Weights of a small transformer language model.
Training: a variant of Muon for these matrices, 224M tokens, 6849 steps.
MLP neurons of a small language model. Each row is named by its layer, matrix (gate and up: input weights; down: output weights) and neuron, and shows model dimensions 16-207. Each number is 128 + 32 x the weight over its row's rms, rounded and kept within 0 to 255. Numbers have three digits each. A neuron's up and down rows have the sign that makes its largest values positive.
After each neuron's rows, "fires before" lists the tokens most often just after its 100 highest values on Wikipedia text that the model never trained on.

L6.gate216:084129160151125192107143137140129096078150118095137120119151091127121151178172045125162179051114133166188134138148104100106146109148143060099150144089126112105138171139144187141108091076126178154114090137184111079151154142170161117127092127118133130205169164082132110145165118147201129160138166082090153133124123106119161106078122103152082110117182148176118137119118093086129125098114181077150131159094166167136079154129133118143134173166128110095134138127143090158174179124092075150114079142103114144081122123107143090141126128183126142086078133111099097107167114124112117134
L6.up216:110104118135145159162174112155182139175112106144119156133164164129142100170179103068082132125127118171084116139152069168194093150085149127064122162099122182080096182117054119087149149159169104140142094142119064113152109127087154139121111107169107130116089124100102154122106120135204111122124146112134148104175084158148194133052094150146052114117142158089130175154104125127144158123151141115068074139098211153118117162192077112110157172121114164093138137118139143092142132156123138100127120136141102128140095200187096144130139116204144145142107126145091135167124131131127077153
L6.down216:082143118084114126104162130074171123138090137110145126135098081138115144128188089116125072102184165094169146129135120100162168133091126076154120083119115082112178117104129126045123161113210099152154154106135105186120113124155087157116113110139113112117114129122080092176073174156139160120139072115149145131092151211098070076147106119106136153071180116113133161140173131114158131124150091122145096133097061069110098187186110127139096168177112139126147116123150114116053145168106139100150146128089086145117155139176144104134127091126140099154135151158125051139149111124164165106
fires before: " |", "\n", "==\n", " was"

L6.gate173:139146064140125163133168158120101158121101170179103114118108112153124073104124169129196072099159113072147146131131145132133071063094091156131194112116113180163159170133161138137140129127113135146091129166111096131140129119089068129135162145181172145195141138172143193165121183129146098118135135108176133111124181091140165135132105122158138189139122105079077113121166137147157129104122103137173119151124120108106164162157162138162143143134180100046106133122146141134160114176077153142213148192125058163124069112115138123098136166191135134144032151114119086090099080174086067140
L6.up173:135119142159088145101095163128105089132092121123119118116132120133142092128095151113177119152131185116133123095138102128210105138080171043139112095101132093046092122126177127140147106076201189116151107177139113108183198155154131114111191094175137095080189117127113148091095158112135135115177145139166155149097157156150149120177153151151132142101097070199118218181128101190150117139118175125160144138117104082164201109124193109112115077098121115125186138161076113058116162135192147108146107183160121165117186115109154149089075071187067119089148088116145138125134157116054105201
L6.down173:141084178128114110138134083092174188107118123128151138148123153146117076120163118145100163099145126181097125118126039104152121067081159103152133127129143133090145151140095145138115133145087135113189148144121146076122108076121045091110158108107162055140086098128155115063129121100082170194093122144170156152191180173121158121124147154117140154085169166117178122149075137136169157045150088164149121174144137133167159172075192099151138122130176113161096155138082105096117122121199165099101120195166150173084093094153115149068133150133129127149102133089161126089152087121095120173
fires before: "1", "0", "2", "6"

L2.gate64:124093129070075148099186134121092097098108124138136095088138120129080140196151173179107101118078104180050074116107101127085141115149144123096133088123131161126109179156093134182082143143092072095163099097086145151098151107163124163094106159129134161132125193164032082075119113179163104129107155123108122127097122071173179188036055035118109131121170092127165156102159108074111105114116122153040171165099141150173122077114140133090093159069109091102114152144128066162129133110130121135138100171095079128133148156153100101073106127124086149113093103155117140126185086113152177148
L2.up64:156172062131115079156153177155170147156158138070190139105109188157138152114138156173101175161137135056060156096092154110044095158134091152124142149118158118108187072092121200104133091117159170165133106109107145114142063134188152156124108101112143124101098112192164151126120174091114111093121133071121157100134136127112134155073139105167134083176107140096105124127103107070093164096173133095178142087115144120162150157160181107135169060166185126098100116128149134115099167097132120145114066144106054139147149096138123108082140146190142154194152164091078067095143133138119155133
L2.down64:145095079105173119132131182146127120113141165120116142161137108138148120164101154150111171123149117082151126126147122124139082136087077081179104102129138137089143124178158085140170145114132164145156095161182098107139121136174147120113152183070122140152213132136060137112144181150127143199153113157140108091175136112116079106119151119051109133093108151170229111174160140162086082144062145086134133108152118095144104159152059175144141185062098026116140133108094078081164132079155153106074148159100175101117165121134077169090100117123131143153146166155103176074138161113122120182
fires before: "-", "|", "===", "==", "The", ":"

L6.gate760:168119115119150110109171180102150097116119114173100168141136162141221024161153145146132130149149160145166081136196111082140144151117103108127171106062132087114118134079130174139131150133088163100170187111085127118100102134120083134138107193103129123158164095127159133125080124138152064179142128153173128132214141069080099110106144089128166068102129099077121143069055088142181160126132124122140129130155113081071146118177144151124111089163114104119137125106105125100135085145158128122119130086102099165123115144233080136107113103140159161167135194138127143141013178085117096150
L6.up760:119194137108054096145138185130121119124100204167140137137161132169123115101122159039120170166173138137121125128132102139148176107133135123071160075077096114127165131128168201098112160072121132120083178130114088141142108125170137120112170135144159149121090093101127090163100108112208097198066106191151109081099159170111106125117158124143204125073126127048092109132146155141208143088110121121184110099139052139120145165161208134114113134154142141144118118117163114113133126159183134120156122144104106120082077136179091126131143078151126195160142134122143144116108131076073094190
L6.down760:109145161150137120164129141082090134104095180136179166115118194199122131096140142181157174109153198089180124191097068133165107159127142097087112096091136146163164165174071174122139143146075110151087150088093171173112149163202127173133123115117133138116165114111138137121128156115177122134134113157136134133077161142148167042077106126165153067110165093118114084111134098134090154117158124106152123131116071134106126154117167062120102131159135109181051137112112142160137107134186121108217084169131134177095081115151144153173139173206150168105118164134108144157152152113137137139
fires before: "ing", "es", "ed", "ations", "ment", "ation"

L6.gate6:110136141109091160041142118117137129129178118165161134091142195163114107100132120085093090103155108155110171160104187156121168095074062078117094066183168105119100114121149180132105145110066176102157079183128092134155143186169125111107105124090123160128080128128143161109185168087145079149074160103105103155137156138119160133202156121120095110150182120174157113172047118119166128112144143181110124159114112134099155173105107094146103101131168099109155143146157078175132133159133116088087155098091181093104176127118170111108136153133148119178114126142124175070154102138123078199
L6.up6:113122142134090113128155180125106053128158076125091127124139167127123112164206145089109138095161164150151122169164107145139115151135128079161103104122114113121099067105146148179129146122101131083177197121183150123095169143159122099141125106096135126193099148090127139107089156096155083118083162118094059192143134098123163130168166143124066079140144089163143119120107135151018117143155150099123116180157157165111149157111109172051090149138133136153070151151105095113114130123193096179114114106110114089130171082171171117117071096127157111112171114199056179123145136111104114181
L6.down6:128116116111152194101170081163115175151126078158130170108134110058131114098205123126162130132138106184067100134113158078090155084132113164119101113129139163131141109169139107065143182102097121099099201150130123112174155112108122120159163135125140167081096137075108164159125108134093124108145146158086093133123179096199074122070141171148117151142153120103156139162134126126115145120112113133133147071106097173172135152220157077159148071130081085132071089128111118133108165093120112091136165140188125074130115165149152101139123156146162120124148177121144185178095102118147139068
fires before: ",", " are", " were", " and", " have", " was"

L2.gate70:147124097179132128178135073114126113177151131123112136076123160136122092143130072124108168157079144099116157102089139098073131158101105110159097154140142134130161122137138098117144118145084169122115133131039143152118149106102122192166101232100147142062168202114079130177047135157169116157144094121138127152090126074107133127157102145081142172152108122128115130110133122072132113162110159107139146186172153106089158122132117177154175194141134074154187185110159154038102106185167098158125108165143121096110163128100134107165124083132159152144119187128164113154139156072156069138
L2.up70:165132132142125135166121119153122089127118182135114142101152120140125120137145128148128184122129131163080080131139126082100136149142124168108156143098112095140166146136135116059127131171094169174114134142053064157073164117149129051094152236100095087166152180092183114119090152103076128147152157160094101087135127128110116144141147110151110142155124065095137115077137087209142123138150172155092096117111142086120152112124140098142160173187129054140156161146163133085136070129110121143134172129144147150115149151068150188129086075098136077141098135155126147141108164108205166142
L2.down70:129125060151089137117139136123162113120126135134111091116177094105122104175160135109070088136103146211101102068135107166107149155179141108167095208171120124101177141110099101153088151119139087170120087202186147196108134153069160152186052171139143082098139108131138204088085133169125102131173106152114134158148130136125109102132108169159126126138100139095107111090128124137139138138130130132118114173096141174093140102121132174126144084107164091171147199155170150152139117093150152143092072085145055138123108196098074146115113174096130096175125149176142160170159141098176163142
fires before: " ", ":", " ("

L6.gate234:177147119151102162156152170148115151102137095097104182098155124097050129141113162153135166189118111138089120159133098093031122169152102085097117125137091145159084110115084138116168108195082130117090110170159088134078149106163138126116171139150155062100116146124130116135128169089145105155141166088134175174170100185088134163148148149178092063111141124147150118105121152132112182133131097098097149159155089114116175217190099111091145110125186140197085136152088089149130097090156113091137137139078151147088123178091123127135134178084139178168151151148124183097153078094101126140
L6.up234:125145108174115140126111140116092102123130101213134161131156137109073112168113139137110188161096157126104075188166096143042113130149131114159166169145064221161168116079114156141111142095149136128069119150107102154137172158140088109089150143170158146135128093090112149122119151075191125137102139122215147113140129186148102115108135139155046101090138122154124190093103126125108123094119097136080121177118120176141157145140108118110135100134149112193109118115160081164126150131143098126175133109149126124099150124096185130106100124058186159148151161156112145143115182118155116068
L6.down234:112081119158052127143177082149106086098096099098149110098132121112148121127072153099155077125187124112134115186087186140103168158136099133149096147087140134129100134103123160112151087162138117075100142236151122119136129137142149136117133124159158118178078103103074126147197224124136092165133131102155070111101066122148149134057163141132097101103095129134156105031137143164124126099186133087131120185142101153142103168108090102101132135145111102158127101103112066150063092158157125131104156176167206128110094141187159119111125151141124137118130174155140138125135112129087136094
fires before: " be", " not", " have"

L2.gate46:180130174149085125068106122152155135115106117107148083122123119171164143140169129185162121197102137121109124116122095134125138183145112082189156078153151094084173110120136096044111145125067145141146135108144110160144106183074178100134091150123215113143112168173061135107113113139124162098124083114154118180101111132134084181180106116128176094138165171158160164075087122120103094091139098132066169161131167117153093127138075092103171161096098113158145113118078095114111124105096118188198146093095066132156139129118147104107137137152146093112095123120072129097077166128113159092
L2.up46:122196165135169111124092140127177133139105197129131123091188122177128107143135124199116150113165121084155123155118125166130121178124156103093141070132107098117098105168123159129133113111126156086183166135144102116143134154156170093033123144134136101123080212101074122144131122122106122188126064109165125195076158175095090148176173116139040099110137127123064119096110134103126158131164141141116127167134137117180123145111107104094161123153136184177102144095163043152098113165124053129153078152156118057102120081156150144112112151100124092168074188145064116126080145183116144132
L2.down46:175164136130188183115149174102146126153133186090173117182115206106166096148126103130109134155130109098135146093093111094132192139179122126125083111136096198112130125102084086133129160141090126122140183050128175092147130111118169127139072086155131123108200172133099136081156178105175134165133148092117134139073154127047059119162103169068139143148135117067136126144084081153096112156146134166127067089092116165121084171099149113145122101114130170168076105125165174038149154076128101188118127153073149115118113154135143130140146134168108113111091155176113136170123132186142116138
fires before: "19", "20", "k", "C", "with", "1"

L6.gate489:150094097143156148097095107157215136096136118106111113110091119123094131189133109101158130108149112180133172128086120174082102123143145074140089088119180097157165124140124126018165108070083162126085172146128114148151144066142123154043156102147172122106102138119102107113155083134077066054126095115157096128106153104116156082078179148145174193118097134144167141125169110102164158173135166120177098189212101167160144159174149133106113118105119163124129114122188126115104171180178145147113115156124124129119147168137090166162096132137086148116141119059173109094090132183096101124
L6.up489:115097083134134171123123148184154163158101125166111100132100164106131140176133124066176139130141130203153153138114137179131079131107150083130135077132162103111124130147150082015167144151103182127139165171113120158085150164153117089058126097142115131120090071144141057093149124209127042086125154097120112121117181089144131069105158119177159151080146143141171201093150111131196139102138144100152061133154087125179139105147157110174141157110126119109136133128183064105115164158182126152143123114123107095127157099161117160181110107158110124123128148143149103103098154155147098085
L6.down489:164137097129123104094163176142097138129150131101121103145101132180103111165112126078095107075179139133119147169123092147098107134109134129165072114113157108154193116123209115115167181163139165159180139140139139146055164094118138109053112138130184118142216175094102028084131125127065143126117144125142112139154148155113112085094171111121054148125137113136171175116118120108150167069110137166146170118117097080115082132120089147131126155110172162071198130095143105134162113110169120116114099104093105141132137135111144147159051138161096129091151098142099157167051147115098078145
fires before: " in", " as", " with", " at"

L6.gate690:182120147085129102169155170107136167151118132178154175058174125176187103062174150119074126113160151077149117124112116110078099076117153125205116184161204112109119100148186110132146134123134143106163132171115171136146047118115088142155127149080153085131058135153106090123136095151168115205118126167081173118172108105170136171107125185086162152059184141105118107102168115157137089127127161125155116117142105119190111145097115205077134128150156118132110122129159139126161154134125137152148066134111152115123084144168172163120155097137128165123180111127121128055165120087091067115
L6.up690:123081110130133178163186169165110131118137107151156113108114168167124131165190105103075134107138103114120129140168086091131112123132162119177112097082169071136138180133160084146187084123084122120201117141085120127164128109162137148125176156179103138172130111156109089136145060177153099154113067157102109119089102112113212171122148114129120114135216123091153153150147116095096114114081152173081167136157125124108066077126096108165157119145152143129113139124138127163202136161136109123124155134096092130120087190143141140129110114159080146133190132125127131072197148083149107065
L6.down690:104085139116199151093174177159107052166100080155168132080090154104129125139091129135145166092137070155143159174135102082127126107103143135106083068124144150168150137092105141100155135116093081089097127112131108130136148064137118140103108140150128112185165158095142094088120120083118111116152117162032146185090092101203148078141121138139034113140156150112166144142115122111125159128119153129129164135130090091142091111129087145148112116104140099166122121119128124101167107149152163095137085151116166104142073186152161040107085101160059150109173143118115147191114085164158070164
fires before: " ", "2", "3"

L2.gate804:144206141136122172088194181104174095089119079119127087155147119113109104144083140127162063049106113166172036119125161051113130055168100171087196150083109168105117066162107156132116188156176190154164104128120117156156133124163158083159074132067125110123124140090144162114144118162145158158108100097162124120153094081083137121162133112185114159173102091111185143114066090132117052142091168165161165165160152108107118087090079151112128145139123164092141106152150116136059103114164130135159073125115123120097187110159152142165152093134113098094130154165180152155104114059083158134
L2.up804:164133073119157138100137144105249121148140150145154082120123129119125119129032137143145116079130103116114095152123087151105130084153103100117125148118164097098093148118106115135110116202169178133083132123107158131142166084177112071091092124115176100132141170133097116194114170112192142161157120141100152103150102089078132158129098120179073099107145034147162136133159110111149149150158160196145124152133114191120073087141149154143125129195135141166144077152156151134074119089149104163139137120068068119102164161095155171118154078089149094086141134134144119174107089139148126075
L2.down804:112181123127147165149046129101175150125109152166131128073149116082162107129126116101110137115117158202134106168081126134119099148135138156115101158148100138127082120146194075117117138121204123136138110136106104176157160074136105126121087161116158119085184147133085157136154114212144071051103058171109090101135084119121164183181095186139130086163083118132094135123134136157156161136095081199160082114116135127154145187142116131126060104167105131125101145135152073135116111151110146151154124119135161147146131144111118149063166092095067128127142082144198171191129143125091138139
fires before: "20", "19", "22", "21", "23", "18"

L6.gate211:087119105139138121084122103074123071090126145170177121138100178131063071103105095120140144179113180113143152114065061117076165165192130073138152129132126115120146188145174143144095076055058154075156087190127088131156142153127143117106115128145110128111093100114092144080138167139158065080122155117166134118122116121181146089127156136124089148152109163110110102118100140123148137152111153090162107091112140147096090087154111114118064109094065120115147114186121102155120212124102151056098104190128104128077194145127107176132109120151070124095117090123145116143151173164142073150
L6.up211:128150197128128164117156110163160153175107071071111166144155161109160113135098107116105042135158104126129171163130117102090157144093148100175159164144126146120120091104103149178090158141182124108163129164105129146174159144131092149093113149127124128092185213114186162095124214120116188168185083165169118118167099132114128117105149138183101121160190161152113093154140155096130148173115140134089104045124125190073075180133103172134104166178138088164159093115095123134104121163142101168110125128152085137147180134096151133099053112135112151134093130124075110131133126082125131192
L6.down211:096079118091129127123144070104091125112097057124140129120122082107204063047135138105126079148150100152160218094110090193135114096150111150103164144180132097127073097111142133108104144097093111168091131158155061157151133158099145161179088156059097187061162129072149141130161151137110150205123132152132145117171099170174164100140165087143172172080140199098103157160176139144118143130142081110075117150103091080093092166112120143085147154156138158081170114149132149151093104111104170102093133117127094029126155115118089121205132140151130121102118134149099105156147122145095160148
fires before: " |"

L2.gate147:107141116144113129114121129169152126095153112135133120113163146231107080112121146151133085093107135098146163091163149148132114093148142152196141138171219088081140130162115166136102103164146148138118189219140168100103074146097185123109106147063178119090116139107164113169084146077103050159046153161062152131143122175172147158098121100144125133151135106079143063145138105102127094207122172163096075121145154153103152156143161075149135112166149152104110116117120115164132138111157099140084168181144145089111128137078125180126148141159089136201064122168132166069131109155111178115
L2.up147:109145106140106125065156111156108138166168137191135102124127096121055117136155142094123132103131161127128106115099118093154122103134132106179109086120098183127152102127128117151166148113209176147072148134151097119109131113147168121108124133130133154128113077092107113125127141159154132172095201160093147133139118166105126106099054109084145158131214098147130121182100100117183098122124149141133127139078114112163102134116149114168200165121107132055131149117085148157128095112142117129168170145182164084132162198080079144160124152154181153090132153194147118132135074116049146078
L2.down147:104120112203121115143104145112120146122120154178099132121136145136116134038196162197097120104136190115166183131144081143111127145108101102098138176165156084121129021146135141160126123175091107097119178180090120170082070143110176072071100091137145197093116163109130168166137093096213174116138144191129116126115128155087154111106127129106131159124177166155116178138112123138169086182103149119141118067105085184086167159048156123157135107147118143131134160117126089152144175091135125079139154195132136095141097134055127164112140121143102113132092095131101113102063074122130216153
fires before: " not", "z", "ation", "ated", "ate", " |"

L2.gate384:099086157164110122110118084143158176088113097093159135110170132122130152090199092147104147087121173121125217159117154134109136152177161110172150167166121077113134150105130102165092185106120096199124138146145212092145090070158084148098144162144105114062152139130096187137128114127129077133051095068151135139062100115171117106137141158115182078124146161147113077082147176107150085161072125132138106131186127152121199136123079086125095143085151176205114125158121102131121161100138176112131113155140115081102167112144101146089158158087141110167127108125081097137116169092093170096
L2.up384:124106064066126107180141099055080139138107097112227168145084137199164143134136081095105114133147114119137134161187114092090143154167124060150167114076112144102141136129122138120151124138106081091180128151135080148120157099098131148134137109126140139072145145142113118130152120200186110190091197093132155114103086161137117139121059129081147142126108129187089165137139167134127110114118082143188141108105154138127179156142110111147133117123158140146158117061109144109083105138106107109159076111130126169121157183137112122065126092121074124140143093093190119078081174142132221099
L2.down384:133133144124142153070175121097106158171088136163204091182110068121133176192106140145167138139143100069103144191101112142147146130116112096130145126132094156153109097144134110183093143131164164181147094139135197125192163117087101172098102171157096186103154138094171107098154124151155152153171152142088105145116072130083145173117097146124078167165151141194058114179121151139108144126063187146091103120136134122114147139134116102121120186096135154150123127085154144158163109100143143113130100130064103048117132099090180142151153107166140174098082086066078206112081117181130131096
fires before: " |", " (", " -"

L6.gate87:120111098139113107149152168172073185148142090063101120083174168086135082155115129115152130081148075147098129141187148139148100098122152087102134079104130197157127157104116108088137127106127136096126127092113073156124194108096120133214122153127139143094179097143107094126098068189191183141155085099156123119078081068179113158130155118194135175126112053128162070115153107131169153129139056163133122166117078117073173137140091065157146102132093120077126135124141136153131119139153115180158125121096102137148090112110102191123167138115155149098103194105148106095138134080131110156
L6.up87:127165128134089095145179142115091173157182139155101200143141182069126108138053128143106137073082120092112162104109111125102131086138170163135047116116134139198135178085125158059085107117105144073133165150158070142161208143112121131177133157132127123112186131120087091142158090149101166141084161127172141141097126095102147180130119099164157171060116081078139094068187142152142143119116082150136115160068160089104141127130142079124124157089083210141160197094156105076146186112106083139105096159149124123168126098116084127154139129110163096118102152149114080164168131125101097108
L6.down87:137124134149130086119148167193153146132119084154134141113084072108141058156115195097130091120125118104101153159100143134148062127089113084113138105127126134142149070098140173146093101116095115101112151121175131173083194131093039104149113166128211132139125102105154167197140167164140148127066072168117139144137100123137083076135122081160179169096125094133134125158169113177119108091059124069063149179124123160123150210193118098149159131132110105136109109120084114135149150181114125097154133081134138112138074134172135160132130138135104117095119144096097123161108131093100148139
fires before: "0", "1", " ", " a", "2", " -"

L6.gate565:084178157157058107134154157129087133131097130123144100093107131142136137085110148104143154139135147127104088124180103117030118145089113177071168129145121132156155166144183114145126065193095123143168082157161148149148096161171154150124114178111104125113097192149128081070177159161084120040179168206197111143163067122121103132052093160085129166105147097035109113129112167164099120169143111144107165166137151100163124107138091137109108108122161100131178132123146141131081072169149137168173168132129147117080115167151075162171104131107170125091111135093085106157126123078182165125
L6.up565:165141131163119126109152135180123100100155191137154150133131049189122144132081139154099140147144121055112110117172113131091088087136143110057110098118075145144189107126141106125115118115124104159057145133180155084152138103124100089149129157166094159094161194168170099164154129108142177072088133101141087231169151123091156106131127114118158141110192123105094129123088161122158114148160121159101135149125146159092098120095112153123096125099067152165061191141126163156135077165112099098157103152131098165140134173114040154127117131114191101132139064112145096191112155133082068156
L6.down565:074153177151161146132143161162123116175122164082081108098137150134118103059155156133185100150104148155110161119144122106128105139175093137126161127107169165189147108165134104159102106081128111109137075164106147134147106190161160159135087144125110091144119121081114110108104135047144100130178190116098149153191126109135092084167139155145058189109117159147120125094116130219098171172152127102054152113087157197106129120138078129093112139130195150141165138143133150126122101162128121104078198138129131101108148074107175173153081111147136082112115098063141146087134135109101055162
fires before: " of", " and", "\n", " at", " who", " ("

L2.gate419:162137144167098198122061110146156171163116103144118108100155166159153158120136121075113071142086084115145137131120080179176100181107169105126137116108144127102108135123121132147097137147144142139126130143108188102204153113122092156202124059131138108105176137161177127180101165141144111132105076110070090076157120107069104109191142125162154159173129113113091152098123142147123154148104130179138142090125137088113114169081135106112096093190111083171119131114136077070149137154095134103185146130122166038127140187124177148139082124084104104122131145122145143187121144114099126125
L2.up419:120168135164101194089088119154162160157097078129111087138150170149152178123125119103109122108121099113116099132134041145172108205112202113120105136099118136103079121126096131108120108158120146139122141136082205096224139113140097157142166099128161091088165136145162131159084111116133117138111062096085098101141142125088144120165139178180098144159157097119141144118110148109139140142115136160174146081135149095087085189098149128111119062181112116181123118140173063102127141073071129094174127111101165060132155184140157173145095104074097110162122127134131162174127141135094148117
L2.down419:181124139109120106173109109075128066163105129142224174082115115084116113082111155188134108128086068147151114148105140159121119150136094129141129167129092139065111138105114133095123136117067128141135111107109134201087119096107189141110117126120132138128127124112065080073118115167141089041149138122127162120098140074090115156133202164190115103154128130161141130081141181077089109065099136140067134088103109147142123141115125111153121123095109127108159106098178126102117140120157128181121110077152183166131127167138086096121173072141102131088076116143155137175160110109063088086
fires before: ".S", "g", "20", "R", "C", "s"

L6.gate160:098089089089115136075111135131153182135153157132192105147150154113156103110101069111146126101097096137076163149146108104120156093114150118100135157144112081153112090096141102188134092164136110173130121117103138150085126168165149114129106148115119104158115149124199091145093124092145117176164118087167099099129104118100132166147159135158153142114180137147106166129076131128095181074131111166108128144209091131110167207158169158090109110082202123115144111147146122122118066139097113084109123177186081136185160131091158149124061117164166170124126189165147164100183060110098163111
L6.up160:128121140142116120124166141127148088107110129114126071100124070124148142129078107126133140122079163089161141143165167063118124179145121094141132044133106063069071107102121125138090156155196158107107194142160176182082105155087072133127112115147135082105107123098095153078141133152110122194075143160172129185061129140163169105127132140064147066053147149132163116125123135151104110087119169125115179158176158144057167142134118154107109181110124170203119116080133135163116147084164107098110105125146145146147106123103091128098167163178204193135131221141126087150137139173115133147
L6.down160:125118162178150164133183105103153115117176101143124140190135065200092190097154107135090086102120137164102114067132151132140156070195189116122090052102151124097092088112087126185117120174132115110130108128137151085148106104127172137102102113198115099078127120123113201149118192153131129160090083150137068171128144139144129100117122161140140157128130113146118082107140117204143104078184099119068129055131145132092161053135117124126176150140123132179176204083135113119116126136082129135177117153104128130125147133111183104124123198129113105164085079109139140181095156152117117147
fires before: ",", ".", " in", " |", ".\n\n", " ("

L6.gate325:131138193148126108114120143092150130074153133128121139082136108120076056097105080144127097213173135188099115053156105085115093129081134123179084176163134099038116121117100146082159152144184130108051124134158053116108155137160142150132134170090101144175129152126104120081138096171073128163107100111158099095109146062159125135116186105146135092125118096120120123117122178159098140122096127084135140169165132096110155132129104151219163080173117168196148201126102078149132110182162176119111144082095156138128127116169114092111113128168103157090120154109117117135122086153100147169
L6.up325:089118182180090147102095078114100131074146082101132168180199150103071060109119112118121089151104167137098132157140128132191114096133097153167130140127155158097093147099130118127134122132126115127129099137107118093128175147117112158082117182116128132134143126134116124111137186096022111071094149141156103107158169075127121113055131089153133129161174075160116143136135185120062111152109120113086124113167086153088147152177161145178161134161059143180215156180097167156117112172143156154124122121111111108118106151118074105108131069124154133116126171059133135170090149146169102140
L6.down325:135153080185193136140118121135067129077145073118120107152114140096119095121091150116126118149125146166152169076122149083069129120175106165098148120073153120093074142124150096095154083076116116125110061133078124129153148159166087093157145099081190112119113113112110141050101146184114107137133138200134159134139126102126118071104174080091163111081112126120130135115136121133102113152140074149107130190201083063072119141163091157106167098116127111106188092048132093190119133142136139153129151094118115161091083134118089092130125111130066130119090195083101100156127118101175107080
fires before: " to", " that", " a", " not", " the", " by"

L2.gate34:135057178134148110122039126188065160124115139156137144056127135135125188106160157081138060137123111072084130177089207128126089150125077188137136109152150102129108122170125074147098127144174141167181097152128093080100119092076114158150125088137107081155141116178086149139193072124121139109127072115113134154128181181117077084084112146157105172106170088152085176128131146121086153165124114125148119141167130087162172089136109108155078141110141137096160111084142158089129142201149128165144170176097140149099109134147165096141117102107111102115157237182093121116103135112126182154
L2.up34:148110148123087135148160121103115116096082134181154072106146102173170165131149114114145073137106144169099119146111200168118095103120100109107091105140099088119115067193127121101136133123130160075203142124166133120196133082113086087145128101073102093094180158133048140106108118072101171073097134150139153134192112105155111143113083145104134115155120062146118108098161131145096105189089083124138132130131128186151110113094098103141085196092149151066161161101130145095101089114118105108162099138099152158193164096073140139143092088195091147143103190136102100091136213090140145164
L2.down34:188168130136093092179131160125171180138107090116115145086169128077131085110138080107089117113100116155159103130133109093159087129153160063185128119098096187092104195100136102135104163158114114153135184071111137167177168102140168114152098150160193144112133080106171104116137165139191157104142138104108144144124179117157129111102136166208149184126102119181161094149111104126116151070114120101105119093113133129137125137091171118153113167103117065074195126121103152041098113135134199101136131152130176087087114194139120137147103110079144081115151203111108131091138117184147125188
fires before: "19", "1", "20", "0", "18", "2"

L6.gate88:097144156110148137144143110055102138083038141105155078085097171155147108103101115129128143145127112102118116089132177147119025097092172091142145089165178128129152143141095152108103128094167097077116156146090116150186132122145129144125131098116144082174145155132170175080141136103057147122085116132075168140156121112135166134159127138171119116082169135156087063139114094112114157064103167154130104120084154188144148145133168137148063183162147164140098150156118115087133132137125114114136138150180150181161149056151165173108158085169084103136095124171164113153087108176121104087
L6.up88:186154195144152157168086131115173114151182135117141199119119119136189059130149103126160147138083171157131164121172096117141186104141102110097133164067167143097178116084186168159151124089111112077117128169173125098171107154137113124084123155105069165119120060132093055116117128170138155155130127108131112139187095108090137125099178163159110107133109133125123164113121112143116218136130110133120163176129110164129096084157122169057102124147156136129100183125109088147144143133095177153161150158086128130121199158118104134136092062148137163090154083177128095067137136123138057128
L6.down88:106131121178133084119168101161128152125126111120159190195133141156133183124146150060166142126098180097089160089128065140169181119158083115101113096185096098121184113112126133100112134124120133149150168081064128187168146126082106129102072148142110104134083121055077160135111169115100160105097128084133139097168095187103109141117148127202131179195148209162119166110134130091135163066133153162163084134130111144139119135130129151104132083112135131108094116145181135185105108109136111076099161114202146142130122113087073131183077149094163133099128117084146090142083084140156077148
fires before: " |", ")", "3", "2"

L6.gate753:172107145146114145102147107137133147147108142077134182113131113093104132136154147134102167113113083129086170114164110071116118123141160109189122114104103072136152133111114105130116136123111116153168140159147189095136174123076079137101120143128172166082119210123112107104168081141124153187165068112177095129113137067141142116150086143138195177122139193063107138156173109175161106139106139126128102090103122102170095146107137146110111116153047151153111131138155129153148080124137124140151108040096129153100170140164099122158117074130156065149195092152215120119102121098123197123
L6.up753:192138129093104091104147118117163181142128145113120110074089200094126134188143143105089220156096109168077172124172114144128115144181160157114140136122136146088134161127091142062147104126146059151091151111138157147148140089113119136118143202132154114073166128124140141052116149110129128205176167107086119103112111105134164085118146137076159214126148148077107158064171141165116131171147166095168111141105125141099089115110093157074163101188122151121123155135091095121092183153158159138105124141157171089136128149119113126153080075079157165188132099128164132111138155037126138134
L6.down753:201097088129130113190110113153126132140144094122125090151141126174157132172077123163117135146139108148132103115169139124139121104160147146141162166170081152083089118100156165131131092122133155164154126128130177150146100223137129164180143110146146090076134091093121134144092152069157161157166195102118137150121171102093142133162124118156159141190035081114108100117118078152180084084104174157121135142170103157143153127084150094083127200145225121163138145128152107116123118075077153114059134157154106150061180152106125151151132104092063150172106116076182121197143131145129122102
fires before: " ", " the", " in"